config.toml
vocab_size = 50257
norm = "rmsnorm"
init_std_up = 0.0254
lr = 0.000495
MLP neurons of a small language model. Each row is named by its layer, matrix (down: output weights) and neuron, and shows model dimensions 0-169. Each number is 500 + 50 x the weight over its row's rms, rounded and kept within 0 to 999. Numbers have three digits each. A neuron's up and down rows have the sign that makes its largest values positive.
A block is one neuron, or neurons of one layer that tend to fire together. After each block is what it responds to, as a language model described it from the Wikipedia text at the highest values.

L9.down191:456519624477433437536600623492538507477488516464574562502506501533456516554551559492552523438622515545599460569488479525448510405511494459453514485529458469470504544628519521486421493444461502451420488428462495577491518545553509467477493567490506457601573442425511467476482467523433549523598533485429411461458433524535463533495467493495491458480403513465574452394532606532485456533594543511425480480447481533601452462393542507471499572522526589469485572454490597452512511511499478440510558514539482506537422523
L9.down192:523536485497581538455475485475447520551493508541467484375536545524546476515562452583493494587516573451509520499514567518500483569529536470508451463550526505492555502555491492436610549542464474533453494543541592462461489516508568523414466608438522524480503479504474471484471550556443519551541446459499445482524491471536598464605500422509629554477648451473505529456537446414472544510478546476517543473485491476396487500462430452495419484572581520542515446478523545476473508460495486556510447468466571508529391480
L9.down361:460544670415533598548507583414522505528503516490599608518454552454535486435470544505531547567506472535484485527495512468527476441442543504493500510460567514506423573470471413507490466540516505513516623425465524510505388546533462458569488499552468527531521489507456505474545505451435492548527503413435506455547473531567475462467439517613515546573544449633434452472411404547426554489572498573445514445502529501567468552445502536509417505488541471463488434470479554535549518490551493506507537524429523474526539375
L9.down629:493510459410466481548419491577518506492475437445469465491442555550406468490499499435506388443453498558430502508610411494388490531472522468484430473446492557532493536427597494467490559567442517479406426486527525484550472551513481461513564462530461463481462543550505638407575415424426547476483572489466416442514465461475594530452505509549483565558481572563564490433515501419456463492472416467450447454503483560484502437584550584522484458542498423541565486542489472585534485586479574549502576545512533519488534449
Description: Word pieces of foreign names. Fragments partway through unfamiliar personal names, mostly surnames, in tables, cast lists and references, e.g. Rok(avec), Mal(agamba), Far(rak)han.

L12.down6:452504515580491509468539540478477464518530445536527399556524420443483435606488472482561491507440559555555445510564469508539520492474463427552401474475560401494452501441565557545515473495526550503424454513473500453431593602608486613425534560424523593512459534582494545535513501637475493517508483413509471498455482445475517460469497474590442465592528464459538496579597386523566406500531551449510552511460420429498412473480477484572513503499465588445521522449540482522551406458493452453552533436508591436466457446
L12.down375:461474567560463489459583491539532519484527462598535546540494502491517522491534556441435517526411356474551546529553495491579538589518491490486549505460495525488493510515526529532434475471634518430487554470553544581465461490540466574435494523567560492513558456545551505477511506575564462524515465484529416452464481484553532448484461542489434520475549525509606507447502504574473518458456414454474517538506565512585620516458529659492573412433530574556544493422435514499528519569473512524523518497472501562562476512
L12.down648:410431511491450445437497385528577484595576456602409323512599549552445606622450507547392461495525570519482564427430485436491492473508479441439433527558478580557517558451522452556534463434488500485531563463415465515445568502466480355447505442510493559503534495484523469482488566566478444528504475495496560482445498514472502548479515516443486631500475529444570560494485425608478450509583522475575517559515533464438550516512593564526468454531587502468499532554479413426471507519578491550498406528554463495567495495
L12.down649:550525478510474543507467517423460496423465561534452430661444490541410527533467493527533468393501550490462514565550513397552419453541491437482493436488542464532553497551538492497518457488612566443574496466530426538423481459450476563417496512497449478477475463607462548541506489467483522440470499527642504491549484378502563586546512473517483517459467488441456578487443508513529487521483480438444523475476528516475479409556425471471412457546530534519546471489411556567502541564498546571465573462569501447491494529
Description: Sports list and table structure. Structural tokens in sports biographies, rosters and results tables: row-start pipes, JPN country codes, == headers, and nationality or descriptor words in name lists.

L6.down586:453551485602490473485492470407564470506471489573524508574392496577524518463461511542587431403566495458447507552512486514524457377458517539544510447462505464499462487604556550500482469533542554465586543508518556482471616496473424406553452604411435536425434419525549460527446552509559530462512520479571581489313552495567455541446506487541590556457500416485498438472491481577534452457478447452439529537451490501498589501488557476496504548531634490450516477518523616497546434522456570497553592424434505477617538531
Description: Opening-definition descriptors. Words in a Wikipedia article's first defining phrase after "is a/an" or a title, mostly nationality adjectives (American, Indian, British) and "song by".

L6.down237:488545616495410534589479478424548552533386426503502437496555432519418448553479484436510545459476446567535497511499492392410528475481516551491491598334539560534494535513525516527488495621521460510415493588408486574577522543622490439514546476443514526403530510466440502507517519490556596534490594503463468443482408479561575522479460545521528573491406501526558553353541510540440534485519409436478485548494462510520566472464562526531471456490580524434438466409473472558619451586489499484484551500498460454572486391
Description: Person surname pieces. Tokens inside a person's surname or middle initial after the first name, often in tables and cast or member lists, e.g. Brennan, Poindexter, K. V.

L9.down108:529549535554465517458580547543530508498533551564425470537506362529473508605527545492377579518467472542469546515465411612455551540544595571538471431560537533509552489365562453485546554484563522527514475585494515531564447534463423473376525588496522670547498429478580471469493546560486468414524420529504515497518597525534520453542552499493522588509536499460501503550560473515571526438497508463520533535500520501441527460536427521600559563548489412485500571493550505559480476390508491451482474509454451505484501555
L9.down160:461541574433508544556511494529438561452487464510531523491492472576487544495411451545520467475619450412478466566479484478480447466581573419445554568401421486502525351555532511553568506530551492465463504537493506457538528413449565448497573375562534515524542529539554471403577459556507445426577486496503547508424549541576486500386434565491429518501497537529444486542484569442449469404521506548410466502553441426624584507439422440539493513543442412487557483532599444575551427466484477490487505517605501544378469566
L9.down292:448529530440516455483417508563496462447509508546514502532582500550460479533514462508518598470511429542431489529515491554511521475474521584513487615528423547502520484414492492531460547493434588551543509515471519361574558482511490452423590541536485502454399579410543485482525456547443452505467549462499545461451502510464555420586605500521447566575485420526512508545437593455510517428499493499539477537488408558525471548419421572519505506492525474549551454493464518524517458515450526471453518522422519602488380452
L9.down442:502526488442562458548488448487456522468453479438518595540532484501469504513455473475555597447565508400542474491490510552509461566482447442498415504494367490480549492500486506533549483510496502623480578528481456482506471543504449527479415535409544519460507473434453541451505528434521579529493509518521480498544524571527459461526530598443517479527530420502415481494467480481546569509487550511503467565544487508452490487387469508454497581480477517449495434465424464441456483511433418446465476532487592469503506553
Description: Start of a quoted title. Opening quote marks or brackets just before a title or name in lists and tables, mostly songs, episodes, and games, e.g. "Raining Blood, "Early Roman Kings; also year-initial 2 in 2018.

L12.down45:528505470513497467439447497518492519487549461537505526498488523523483507481478461481514486513489537538435516476455450523443490504520521551485549489522530476525486495474438504468549481458538511580475524471510465464443540508500607475481545489481527483520509480467520484484462460482506461498508509501492512487503495527472490470514486476473525498530479535481473561462504528493444527499464486505558515492508546482498457516492543540487522533491533484501467418497472486536492503498523515522510500508466503493547537522
L12.down173:520488505463412463464530463602497534570434528462516527506556543512505516531508526441488521488485460529575542470522538477414505439516465439423490493489505522511443419579538532500575516532503491703450453455502545495478542514503439522479488509522540481505539500535555520469542510471505484436486545526530533463504496486526488466552481502488495439549544492511502557511454473551502510485512531557480457524475481481534352552480521506486539519573454467514476471496541524506469521478455476533511519512545526540525497446
L12.down401:529499419486483519508445592442516470594472566449601466562583539481479356506580565596527515458438500508519510483475528548494501458522508543550444595434538491592484555559558475421476514560531426494596539433480468496520452562552464511464504426519567497503543554532455508579490439500551423518439448512522579533540456372500471571442510536521441502563469473483504493476496487536452431471491514546519516466496462489553475532521503456518526574581525485542558441529486487457484463524446469558452562551560526437549500486
L12.down495:566453541482469449557506527534568373496511585467605548503572544516511453477499528476450510502411457479471572480482514543421542498479475550465517484452427543457424515473536541507484461494460489575444515423559513477481490478525468523467584475506583495322495472476487539499502508466527457470487441532552573517436470558507422407413496542462538554409546435506434492478462531536479524513408490331481433465536498437427506495552417496439621524487487483570627533390395478506500537488497474380541418460479424470455579433
Description: Start of upcoming titles. Tokens just before a new title or block begins: opening quotation marks before song or episode titles in Wikipedia tables, and line breaks or == marks around section headings.

L12.down447:529522539524571450502562541466504454534456475522476546483459518525511499512465493545527517426512425517525471528545493449523513468462536470496553464466526493528527483474558561528502521502476514412476446524493502509527491472428467437488481526559500518448507500526522535486473480506449449507539591474478458477482503533530501503469468470511445469533483441511434534556558501499470498495525517497525462510447483538497483478522523520456493513489484510522506481548537554519517523480511490503525492496505481484446543504
L12.down514:573484624526475580498525489525438546421507491476520538508468491458442603494493556553559540456503546482509496508543539546553542508433520523487533510575401513510496473495451488538471464510518596494543540513550505546491491489470489506560519403542406550438524402514502445562450515492468513479543568534541530449488505527452392523476510496515490442468543481481527470563490539512460448533493468534550540565550481405507548510536519520473470515459504522534458432598447536453446540496527500466584490464506553558502528520
L12.down529:514471408493452452415559503492487558495459519447560513552507503538474499594500527568462475480529519547586464526485493469539563490461549493458518485476486479525477467488552500536524493530478492545443464567514508525506605518492492524443450505484456494473549497435623508446467498544496510460506454497557509477520456570565457534475539539526450501491516511437517419544482494472529418523540581528487544486480472483500498499507477506482514452424547534563459519529487521498510544524460550574446484461526490543468457472
L12.down612:480539524484452567508490499522485547554475466479477532530480489420428452509508485488450523465494488484475502488480525500524495463472521519501436452535470549499498520454497525476522522522479479489480486577540453551482541502478468480469478514513498533523563480489497551507510494494495496489532502554526512490487559503435465499512578473512454553448522460496480545576479480532513503535477517475490483496539470471526519547510574530458518486505573492509527511485570479531503544477533543477463511459507475513488488488
Description: Rare name fragments. Word pieces inside unfamiliar proper names (mostly surnames, some place names) in tables and lists, e.g. Kw-ab-ena, Kamb-undji, Sher-rock; also the dot after www in website lines.